{
  "n_kv_head": 18,
  "head_dim": 64,
  "norm_place": "pre",
  "positions": "learned",
  "bias": "all",
  "tie_embeddings": true,
  "parallel_block": false,
  "init": "normal",
  "init_std_up": 0.0129,
  "init_std_down": 0.0025,
  "lr": 0.0014,
  "lr_head": 0.00672,
  "final_lr_fraction": 0.0,
  "batch_tokens": 131072
}
MLP neurons of a small language model. Each row is named by its layer, matrix (gate and up: input weights) and neuron, and shows model dimensions 528-719. Each number is 500 + 50 x the weight over its row's rms, rounded and kept within 0 to 999. Numbers have three digits each. A neuron's up and down rows have the sign that makes its largest values positive.
A block is one neuron, or neurons of one layer that tend to fire together. After each block is what it responds to, as a language model described it from the Wikipedia text at the highest values.

L7.gate79:493555546580480410497539405472524529439582453512507491555537389453534422503477544474543584537540550552515491487495398454553507510544515538506484503544550423570476448493530459607472514450482471488437468479475467420506478503535569445561463488363509470502471553543499474521545502563397496520449487457465583545454530514538584589411551438442579532483428550532518537533620485467401522567518479553503484581469482504487466483525467489559441516544414513534544477554488512588562459538503525578454539437516440456464455481493510447475558559489610579540480494489517458551461444336530502529
L7.up79:504552519436461486521431491513534505460422467506503530410477569427593545603529529483499492620502523516461488566483553537544494521484436472432498408466462424504584514509419478475461531451493442526488593540518495384537521535553538508478518487528495532492443435561439564500520493546438537480514501536496506533530508475462600531477426422489453520530517571414574507512517538494483469560517521541477407571569518557533521548561518535471534516486497524431499434485585532456506525541566581482532616471493544513640453466556450508428414573454545463509433564557476537501607566510479519534
L7.gate256:471523477493455524446457573449544412512536465494534426499429487442513470560605485461497498546543516387390537517506466475543493567620541557640443559498431471458468497411423461444455555404477470467558574527517527499483422503508458468547429485553464592489545524525534543530492443602497523410535451371451518501542440548518467483581468478472537512500478520532467491543488518442512447468434544486486486566490556565485480568593543508548497526522504476584543559483532489535535643463552483542498450544461580490538541472444621506464499555598444610486496465492518386590482483447524400519
L7.up256:496477469476500543539480536496500369418529527435637462507584395507565482524565434450465548579487558475456618541433506463517545505446509551460486477479427521522487513532587461472565540469452464513510492462539533556500501472510519424477463590524534477505517466536452380605583463481430539496504506403490534536514521540506492425515528506554384421412502436514494540493518447534497521530565535444525490514524486481471419557471500499519489511543562425555587641535542509547548529547419421615469509429501441429525448501521426581511560597454490573469569506481598464542475558530520564495
L7.gate574:429529470457456595468443548430514438392471391547511526525524483494446514429555510535597502496501531522506557464543476456549515442484485554515566491469529521475377506481544473432454485407443477425378537538503558575449475497494529546450516487537423514521361530449588491532576450494540574505510546498503578475465521467547540568484474498492464457418515540486478537419559453459485474522540492425471458571536491529480498547497469506532522449520443544497478405477543445563443537501504538412493486543489512520534515562427524501469583463478467415565471526525538572472433443475522567471
L7.up574:509512467373476484509448531480555527500541533538446441521472520463558549466541480531446515510606538537469491624528540447469539553391467495532397574556484502451433448504476477505548523494561469439436507470426535408520486490488509488389512446553447484515473559411540453449464499511498463609485517510530477531481594504469547483515501587502541434518569405557526593421440545511530457458519504542528487506466503464507422477483529481474474452475528497438455459489410541539474445494501574454527541469566500397524568494417506574435567428496501442516553535477463560510502512471563504544
L7.gate605:508536438550524532509505574542502542516452494592409532461509462626542519465531403466526509546441493554573556519494505470477450546399448387481547419464443516524512457460484613530480474516549431512476447479484460586498507428521526485471510451476513503510504469534494521512536486568450474424543476503474524513429499476499561553528508441553474472540550452499503538462491437582512517578535559506565547554479541443590478491419512483517494538483523517469533489464454474538600408458497471543507498469463533511479495460524488561549392486459440503435480494496407531529624478556469379554
L7.up605:471480529472458556508466643476464527448527564472507512429504423406481497449577515493493433518482625488579474534421517525449485501521548477494478427538510643443526433503475489422459497475478471463550458461460479534465575516496566569545502492584488463460389552480473513444537496517425557490497474552436566380484632450480574506477481474483502599498591580485527466476515536504485520518549500492518512416394434562571446514476518566572497514443462466462448553481468556504468465492430515566538463586496405410525464481485454503481486567479488485582448449440537455470527636436513455519
Hyphens inside compound words and names, such as cross-legged, mid-range, Blu-ray and romanized Korean names like Taek-soo; weaker on other mid-word pieces.

L4.gate65:527481544439505497484503518558528442535555477509606489551607461543570549583509589553445463500456448524482487514540502431539586499597504532458487567460610550480506532486426425507436568525529544501495508555482492453433458527507469408590577492507484386528482452417494463479481534448509387507455573538569540451434459495452582491570520542518495432551432522552494536520515543588493535481582549432557464497478493550497491464476521552487538402500575457540481452504505580403439508580577483475537476553423425456432518489490501450466421478483455500429486437513438483474426591451427498522
L4.up65:532499501553478523599546442600495478439459476456461548455507578458472584541517499513521466487562440402468489456468560470532476526495513509541498498505577543410493517449444463450516522502548472580494517505428418554496477543535458531525538450458536527537531574505578423364532488484434463493591573587475493568485511499516468532511529467531422445572511434529524445498496498488487522563457485531558537494438522496486516538395593588494477552439583556467535525518500494490553550534579503518491482569672548503449576504548448466508453465444449511444577443470469517529573461575461575558
L4.gate129:534511526424519512518432481473404454505512529517553511569521485524591479462507487484495484454500531450549483461593581514516541564507613464495579531515508500418481442420511428496487545458481506514507576492522481498523516583552481451528606423550481471565441490477493427477518468513498465486519476562543396462409484497451484499499424510527510453529490493559565545520477621484476567560467526548343527554463564490464466509441583551551456502476500506388519488484458477461459515468541503580533477564497451487527366419464482436496593531552560445498478516528532453454528499505573559476
L4.up129:456561520464493505518499513508535517466613557496540464523478473490569487493478509511461488363536621525466410536540425482466529420480435462512499549571372472479496365507438533590491540491507495470519523549403507550554510460548401444498512518446507515535567475582500485526487499587521516524604526451536403407545578532513551475439456482534532495532488534573363479442590584495539470500524496491506536474540459532481482490481450566435483573555538441578365521457524533469454474454518442539500466462583369458441526456461583436454582498578546486546547526568404431435507516423522474533
L4.gate288:536516550444497438529400464453520408423462488521520506546504536476437501503543476464479532523561458535526512512519488505574400466472510511491501483584496506546495613455470501499550467465584602471443525404541466458536521472425464577486387517491543473560485534476470553507531415460467511516493523487482470420477520598535500532495584509435424518513598496476487542522566535444460510442535470433498447536456533474456404472461550459517476502458506524432601548518542590542491465599574534535496430531543461427464519541450441513449586519442534524468517455509491488450475490458557475439
L4.up288:474528494500506430448509600417513398384476371520531597528444472520480529592504481509499632491545468500597553517510501538540476452502491513568528549478480553498533523447472477499612490520555574398548506437553496513478598510547428511514584462472480470457423452502552461492610431533487511555569413507513539525515549537430503457508483492535452434478498511462535501528577541482517484504465505541548442511463527457470436535447590490480398463476493546510504483535525542497567484491493444434513549464494513354561478540542427435538521544526553531504476429468509415492513575456522514508
L4.gate1019:594464457498405524458522502500401454457417490501479624515482494456479507523456584516531401548575454599515504524469550353574516557480506536509488520482515569452507427350514516458427532556570464456495467432569551546431465552493560506472521531506353450527601392606511521464492512427539469512556562531462504551556460470585547530438434477486482449502565484499513475549630452482448449456540503512506401458543511560554538469462473402512480482464478599583444511608552591484497494510569498443585440455497468488486474576470505529512602460504440443417484447551522528515488437416429425442
L4.up1019:430444503451491559480537496468482494508490481421501537481626485557501482457457435469605558435587473517538464476550419486431436427463315501512458569564507429463440508501543481416528528608486521395444487509482474405513495577459518539514555434479504500578464488590471482549457569515414536544542489584482582533526465542475434545566444423451495475475507423573516469425593542532471564496467495544418525557524475545514465462486534492550529445456532497585519475425348392443507541419509507468479444514518527459441515576537573522481432492565529441476439555577536487562477432492478477479
Mostly the preposition in starting a new phrase after a comma, semicolon or verb (in an October speech, in part, in 1621), plus some hyphens inside compounds.

L4.gate11:545490581521529563479529460562619519534454467452569537486446569610498487501443487469472448499437448487534555499538486522573568473549500557470482486476478589413505520623527569465473573506493458448552523414485543554432483466530544478530532534438539553485544465417488433476499454475414465545472492508523459526532619495516460423471468471450517519480467514458504494472459497577465554534488466477464495525476549451511532611486505461606452444511539480549543546487491488570637498516522514540559580549491436565508457364432464559644569442430444503554552388609499605527519523508480518546
L4.up11:482491491501429473555523576513657542535482510439470491462466506536529512498542424496380474465437507470463546444524490546548537522517622498547401611508543484552402466499559471535516444403527497469591503504622470598486509489441520441512472474404564456550500505380545510450598459495512518510435515527525466531570503483534520436544508616418496527538545485489430479511465544450405564574444485436467511440476429489422450392479573434496454516533490455445454543561503452498580457532468501480539469517545415388529413521506534534512452475425468488573447518527518469555504405503443452554
L4.gate214:388449512490493416419554518463516463466561448466460470538630489453383397494576506520378579433569497569439471508516554498577445531486428504476427598589487576437447498473459516528472555490437519545535533517527456538504526480544450551446558496487545559541534491540521527404444483551514549526473582565555499442535506459424484524606493568487483530464384511475508438428499578561506486520382545447535595538517544538395506471458509453471569543524400514499527471458507497472522514503571442502454511468544530460447512427425448432492527419520529474511557532528546483436464545453454538445
L4.up214:470557580580454583508503525512413408484452497526403498601500589549410474526475473499496603483554438462469566392570527575532425465471505506430440548487487551566517551546477568473523475481464419499644624453453443539515479497487433461529412440474471520491552544545444480512453537411543499448405539466544469520517540470454515513485527449458340588516485463481490569474506464565481492412495517471511478512470452526444477449462479480473452453523503525443491457459460489426461505481528524505500529468404463496581509496471581479515405572502536581429511541541454465419490476553533495560
L4.gate710:482544482519503531498517418370500467502437502524475503494482422589527413547565544486445482524560566408427519474522439535544408435549599482497548578507553550429571541532466483562560522413522527414576404464510486537488493454530444498519500468602539430537412487480436493624413461430473574436480483538641545504530510582469536519439531514507539523501591526514405558460549497555510438545422536477439535588512490421453561523414489596573510428538442473371433484500521540425535553467493504513452457497566527501594503432469398415633518556537419483510531491577418517498397446441513437423
L4.up710:544449508585565464488489550502505594494536571489497516492453451627459485422495550474537521497457485525504603466563462608473522503535545507562544475526487506575538449529377521512584454465480489566495501541529580476506520418524507492496461468582513510474521545489539541472543565543472545499516532484521477450554553495504505508502475470459437563559479517427463541512483426520551589588440560497449529543565479511489622506432460494512576478487439524523480540458550386518534479465517441489539456478501555567498475515531433480501587610519523550518539499511509405490502471498492377467
L4.gate982:458516502567528445478512505543466479508510526501460494485532431563523393441486559468525509522519492509569473553446430521590441465463502578480571460535536543476414531527477534483501445545530417500493459545430548398546524601464469475478549581459567560493508459462484557572600533585460501524481554570526485531457520492458564394420513511466426520583449497520479379467482518546552548471519579405459523468380494520484592461437401488448501529543540450522489474519436491456509585486462402517569476432445507601418545581443527565554546460477553506554445522473474455435457498520567555469
L4.up982:505511562497495527446535511498537457513535369506431474575530497512478439377542506422575590463536480470452456637614516546592505454486479507443494526440559573539401574439506534599409482456549430407428471495520498528502450539498520502446439497444581564436482476556416452512525471405565505469495478441549483494566524480501601536567524533428493509594565506474487491459475475529499422466557560411490503532491438457452574476444468538524538426532494490511478476415560529434465581541531478602563487476477498481465491441459491565554467477464501502573440535516568455423527489581535422499
Commas after plural nouns in the first items of a list, plus list openers such as including, such as and are:, e.g. lectures, / systems, / topics, including.

L4.gate16:494428554558364502397548463485501516412569465538489464483477503395546536498494505536560501436399590552443512504448439476535451540508565580558470545579464462498524499448546524557525511442516450449424605488567499542496416554485551539493531480496513552476465503490525468624480423407516428475452514516485433442521490552533505578441480397478555531539486428425476551523570536470367558496464530470492486495611449456562444514452480497582435493544504490495450462437470595604514479547535553534581519507463486519424560520553432541439409311530538423545517461433508498534469457564517550473
L4.up16:443520504458523495407484426572559513506509566566450522438394447535372425476526550501552529447550521481523466530519438468470535506487473553634514556475463503406520550535508472506537500538501450449428628457514513457569520471532517495484521492511531497454502492544534528551547452453518532500528530510479620524593516505565465418521472538454444528503514460566519530561512511507504480542522551570452553485471488497428434425433478573626444363479437518460457435518454603471525513556507498568440520446446524425568369536537393522402553483532465518449511533491469458534477506427477489522
L4.gate415:502494441552508426534509479514503441532439514390526488476488416507503536515450520411538545498560531442544536459512502480491498543617496548458565512503607487587388447406532504535482510601448535496452507459456494534546463461474480527485494565528494555518486525497602530505479467558568520466547493509478460555398496433420472488449537570524438583525455609443452558547543478422546469426590547451478401493452534482511443539566509491506436480520604516482433536520489470510516467447523522546370449548495562451653423503486458398551473596491559516535500557517430410507465503605526477482
L4.up415:505601440549528414568517549523491493504504510527516541478523488519455501493494416578459529399545458501506494564595528535518516628575471534375564442519493433512411432473535526597509498498503504429504510562442519494561510461507564542517489468581487463608453457497531436405498506473447503442483480497458383513410570417414518575526492463482453513548474544515558581415525547432485550527418518361550427553559487547440479484490484507424537547420498481590460453460511523552431467548491510463488583423550444468524544441574421454393463473491494503496469563574501513532454479495516432519
L4.gate435:482503502524506499513474571485456489569511462443526607488534443398577477490483537546472435552510474449538515534499448525493526521479511465439439529449428565484484551569492490454421510440496491469523457411519518499452526416477509543498578462530536489427551516539453627536444487515433469376408498439415400556523495547471555622417557539499482519589542594551429498475449435427490479505451549569527534632502519587472439470441540500540482461497412464545526496416475505547524492418539493520487440494496534510606527456463458530546464480547500459490487442479528442400470439567508446551
L4.up435:497489603495440477572503488491549558491504457509448466497494453508538516532469410486421530546486438486518585429473457482494453548461519592541464562627458479504495512590518447446471504431521525556572547500416540581539536477463469546513444480496543391410554400437582439573503519501545425540531585423497553480544505536467475590532531530460504474564539522566413452501432500490551510464449460449534537520504428464497587461538514431516502514520467558473562440362491519436495510422457427534495530457494573456566477517501505469600530514491504439539496472439430477520468556546533438483
L4.gate788:494438425540468509462497559479455479531527502419476546548505482422529429458527419453528524535550499520462589517462505522485551555506524602385481520515440503592439494503563436519450531412460451542413615478558481566388391512570398428520546385484448411426462482466537545624476488493456528454542494495445456503433517468460455504507486688544453543513444542505429555402466438492519472563466570500577543409482567494490556496550543544501491549500556459519468509495480502484445559426472529534469623532528445491539622499560502543473514439499505438544509468463432387509492527456529503496
L4.up788:456497437492480574505424558578501436527431464513436448535477512422519494538550448475469569510591520449560508412517469534490434472529489507570478466494505405493487551625476538500531502519523425540463473551430516500543499499448517532495388442569448516518558466430468490395529560558523528407512499391566497541499466508515484501511496468535514557620434475576489468480449441496489497482467502523465477570459459431537525564563472512511524589521490472439592474529498441500459470519490501512492443381538422495541477500468419412485487485500527498534456472385543540548486479456469519550
Mostly "of" after part, rest, remainder or area, leading to a whole (southern part of, rest of the group); also "in" before places, and place-name fragments.

L7.gate329:586519430562537474563386528470443503484527483440544472476463506522468471457535512582465519431472400535449418472467428511486621543536505398399503620496543511539533525589440485477509481519487449432532424466466444478572482533517480526617523360524472496471539474597495612457557483416523510534521515488496547520514561508437494498488482530400372455565503469526414497556549463509324507536450491395497540506507502557464497565484524567491582500572515474417468522530458489459523493491428587483549427515499492496449420522375495464547607531500458497564528522503518491460448473600535494515
L7.up329:491568500511454474568520511493529571519560488600497465594549539445494551471474466417593565457523468440522481534525493504460475486469499473504481521392515534535543542476544546537597605422446461371514566451509590536407562490600528481536473489562446602587537592485481515514513475473526473512541511450430480470484564459504484452560542563496463502460513550555405459446502469472504563448512593569385519466558561419494563524391523467556520483424495417434425473511461562518540481387486599556542547482455500610527532473391490515547451551445497408481514522565479428568416457566450427570
L7.gate455:408560525475566472434427545436479389504457546506523416637476544465525486589489515384468415526535443486443442498414567498500477495521528580537467541515525525434448556492539473475487429415463541505514521514486556442513519493506427528552483577510463585584497504523493429537561519534573517442455422537512579474501571539473484500606551565471492461509473517506503497491445453431541474368606481521477513521561565488531443471453406453514492515444445470479549487524486433537585443456506463422437410472446540583528487465449511450525509521561494469493480567385484499499524529469493501488
L7.up455:505439518513563485501542489472490486583450578503539521514566436584573490555618548384530553446599437525449501465456478437393516459557560393531572499453392478430447517572478492461509443491485453596607569496451462461588395500510526567575459540432500461546546513514488468522549417563430493530537476434483559540563468547467387547447509558504441459584440448576488511510452523468453487488410464544421435480449581558490487528463523437445456444532568455458517605445507452468541582444549495444551530511495479586550509516525486379479500485442519492420394551448431520420404521553496518478
L7.gate603:573508553499472536611402516511418468541533439522444435546531564463508518524468521469561497514518507535537394509416502549440450475556499461565466541532535563487495528447448508497513493501499521496554495529480458583472462493421507486460537487521557475553493588401464500503461381484549435446537460398535562389483536576486489410515537546506452546526420440520473582495535461491532400460531512435457468562514510464531523437463462507558560472489579493488474582438407474536518460428454459537455527550450493520456554436415523559644427480502479558559583491493521447532529516481456569427
L7.up603:557549508605555442492559512475536365560617532422517560555499403580486431513507466457548502485496447479480452598577517488536422514449488522565485476472549504405483504518560463458521528417470528491488571487544574489502457406447468512528474516416529488480573490557492566502561376489468513456532534568491387554543554521490478465496486490550523545548462557517502489429519489607489574478555584464443498607475534558521532486523509490561468509533586482439381457523535514509603456532489458498536530434442514531483531521429508594543520478495459513621457450532438501511512500540528536546
L7.gate896:479451514519537481525440514563589488520493411399467416437601532609424508519508506366489459522454455488522473508493424503469548455477539412416504531521518442531460593530423497489418565544480503416522506449415554419472563555469509576512415406440490535537476501492463497480532453480560521480558549505563500571571505555449468505598422458591507500508536573489467466479531381440481512511555571436456466494464537466462566525459501521413453512473508547489511490449526417399520550619444433449406548484516443513455458554471428567536493432534451491526582556525460434444505383549561459466
L7.up896:435559552487506439485521587551462601506506475504523524433447402516456525379449622458533479403539465524439530508507552509405447435527465519490595452475488457473442510429492421551425487556511432579509485530546449474453437449487517480470463420464529564503601492489380514454533535522505531535566509490547512525495546484505478549471508579419448520495492408499526443590548471489546511477446543453387440513516407462519611509456619517419493381451473481460519497460425429475534534430456388512541453516528471474553433496532428480538518565475575505486411528474480537509557466560582384482
Commas or semicolons closing a middle item in a list of nouns, usually just before "and", as in swimming, emergency services, cars.

L6.gate925:516480534499510469525509552459538508555502507489463484458556532461491514396517569453443395440558388520462490616431417480501566443531541459505526510599558491487447565412481576578534545500508571460452579481412511529479531467447484448514537585497446410502448410529413567536461539437482513547560523495503486372518445546477549509488540492509520510577535509474485557449551487441465475494486553473461524586544471556531469522502454370440521437425500467512471415587477525551401510463494571435533538568551469519580387480517486543512541527449513521572549598573492535439589491485515419448
L6.up925:354427530466496421504486479555495533538495484414399560584507454444612549616528505437561445576532419532587550555432501505477490432468567533531423605478540540446588530552410494482484491511468512509494579503534530419528518589580476590481412427514485498497488510558474508500487516507555523568524474539538389503510519436554539445514606427437459567637544512579461426547438557494474511501470529535570522541524393522465537459403470505531465522475460482519461537463544541469496482489517492440471536536476426500493462569481527437505437401544450482524511505539561425549534507439516561459
The preposition "in" (sometimes "of", "on"), often beginning fixed phrases or word-initial "in-" pieces, as in "in turmoil", "in fact", "in use", "injected".

L7.gate328:370496520468457537489469487581509496548522464529556523504420433512418475402505519532548555513452506492530504510558530420493473455577474530454521637565435518418510493486450510546536525502504469555469433465459496498455427547558400476506464518432472482501543404510537530510464517524552537495529513414474513476492630524532509432545473526506539484500476517404519467455550468501502452487470455442462458491532528573492504480515493442563449474515384521513569477461476536534492530467557472478573603476495451427530566502505562462433529529508476508469544468552574501501484517451468503444
L7.up328:526576515359519533549479574550585531482477488529528451472481546555490513481553452427536527473445532483546478449481528471570574473649431502517488551515452504522588516499476564546488586565597496481477571567547487566493534584447460547494553505506500505459484527570480499484490609533552522530512487538498531497496574522504549507532597479513507570538552520595579388502483460493483555509567505519503534560523511501457471444547561503564578547553459549515503481468544519527495554556528467492508512560493452468592484439519570507564472524441552436531476453511526406464550587441473565435
L7.gate379:445570470545559483520573520474432510487464543561391482518542459471572517559417434424508588493604523405478527492436535497516414476454587526481563572581485496420532479491458613493468546475526457485495513547549497489489394466482398466479504549380540520553418445543495597508523466387522498436470584396569580444520557557529427554544546484494569631546527457552532425534463478514558498511555391518596435513463516508491464506480446537478620489442416557479493541514432432490447532534585463563444480555438538494549534491492463513486457507436524493478525426565571622440562501475500499477
L7.up379:534465570534454502595512516478480525579434569518570489491611507485473551505590504448521479596419459501580514570470527538510493446528569477540568477533473482596495546455565484382488542491466484578472522493506467531516524499480504450556525624482422498435547507533475437425489470429474589457474526516490513482526546590487546574504447508437545586507607633567592460505509555448448479471563449499535491523465474563404417516516490529542526547479466589529527503457574461642443550533604523512471463543485492544511507588479530513498485377476538497452512526650483530423580531520479523484
L7.gate728:539559517469536490433571486472458558484421453526465552442540469461493571480541584503465501429430537434445524569461549427458439573453494466550579574526402465463467568520513416521509462443476482559541526442521509452503421540513518525545540638554570506506460482449478548461499562514556520472428575500492464435520571483529496418468487514534441436453479517480552485505514535542445502535556539494562447556509496482533507539525477432540499536448470494519556530412536478513568457520444439415555507565507367451513444523545508422422463541496447457457521556592421469494517517486494457447
L7.up728:455529425488561590506502443565573519542515478468483492487593454534545511548523469508557514445463538459539533484535538511511521429478493535464575560560460563517476528482549494447469416479374424550387409517542505505507484594493423455509557542484554459507433493550451537392421364442525578473468472535495299477560500631447528484477538493516577533417455498508597522525425505504492488510539550486492533568421523480519411523541433411515507450527454574408530462405513490519544520523561522494488488470492545512552545508469507526456422497549540482503424559516475570503513496482539577498
L7.gate959:454486527517483578523544539480435522577466469467524510554558447449510462495549508508527544452513397468508514510531540593519540497584444466557482517466487510477486566523476451509481460544605369520523466503480465565455555533515442460527536499476413516457486496611433472543551441468525524458482462485494430516551508560506518586491514403471492400460441571527560551439442526535428530476461491581434456467528493497510548597600530487503437457476522584487492524610479422578446421495496466504418532605535418469561550534551515542523469476493498516519525441592498479448578493434527466474
L7.up959:540442504409471560498521519404389572382497524482572505502557488559553550510597512478534443449505589512541497573512480496538455501538536397491408558499388511355500530590420544564459446491483441504578489459493484536449414533467413519487451521563530512472470563488495536562545467479531483480499464489459380492423462508545515462578626512470506543505435470541526425558484503607534530555453589467508457490515573605555471464551544449509561436506559450516488473495459552506551545530478504462461485569551532580495472441455507578521477462428531500669427535564519455503561477443463574502
Prepositions and some transitive verbs that open a following noun phrase, especially "all of", "mouth of", "based in", "founded at", plus verbs like leave, earned, paid.

L6.gate735:494535601548566482524456463473501539468504484519460500576537440484526543478544507424535541492438542475475549572516583443463525503551559469486602476573530464528444496462423418469476514528447536519458463482507506571403540512542496513527455559433494421480378572474555544551482545505470457414449395508415473384495480560432473553475549553527438526583574511471425520512404459448553504449496507408493558542441535507506484530440538579406539558566509480479509554423426498385479406498541341508509404479544614475534622450558473493438518528504391464432515597567512396573508480522549369458
L6.up735:562569509513540514514550474484493476499518532494556529607453429553478452536563505519455478469513483447591455500478494482453411512587500616484489531496447551462448502550454450611433488542498517518449507564466566606508570431502448517558567456539538574438594506616523558462517551606496538467489433526445492490578529491581449430580510389404477576552440513493575519596593453445519604470474569475405538437511491496479497504533557561515520456482495431545546462481542501513500471644556483516444477504475462530568486492560444385481452586477539481451523514492490524490598548529520554456
Tokens just before or at the start of a geographic name, such as in, of, northern, the, or its first piece (C of Córdoba).

L6.gate130:444486495540538494549488452609396518542515496553602473529502555514412462514425576445445555436530554403494518452529517470559536512470577441547491482450446502461505536536497533395482533532537583480473600540519444508486542493517422596450572512475513479430448463597496568480501489523504465578508524592500506485395569502530556509517552507513485543508562447474465414555547363505425465456534549417528594506533478495500412621421475539530494462428479461442401511510557479476531545538578512508507383430557387472492483440504477554574478570450500508461436590520535551560434536555537514484
L6.up130:627447439507509526531466540492487419473470540515447456508494552547472489474537559547495436526599539514348569572466456436487459564463583471584440552514466543437497534480513442486514482420486483520608443422540447558539506461433475559485520478457530508488508530483517453462375431478577407593524511552561465521473537576510583492506572515437583533478489499533552367536415423471462502542520542562449511498453588480583479501623439518486508420540524429487538532510496480547533529488489503576511578403482513535378501567560404439477434552426452448519505521479405435535571524611482560466
Commas ending a clause or phrase, often fused to a word-final piece (ations, ers, es), just before "and", "which", "including", "but".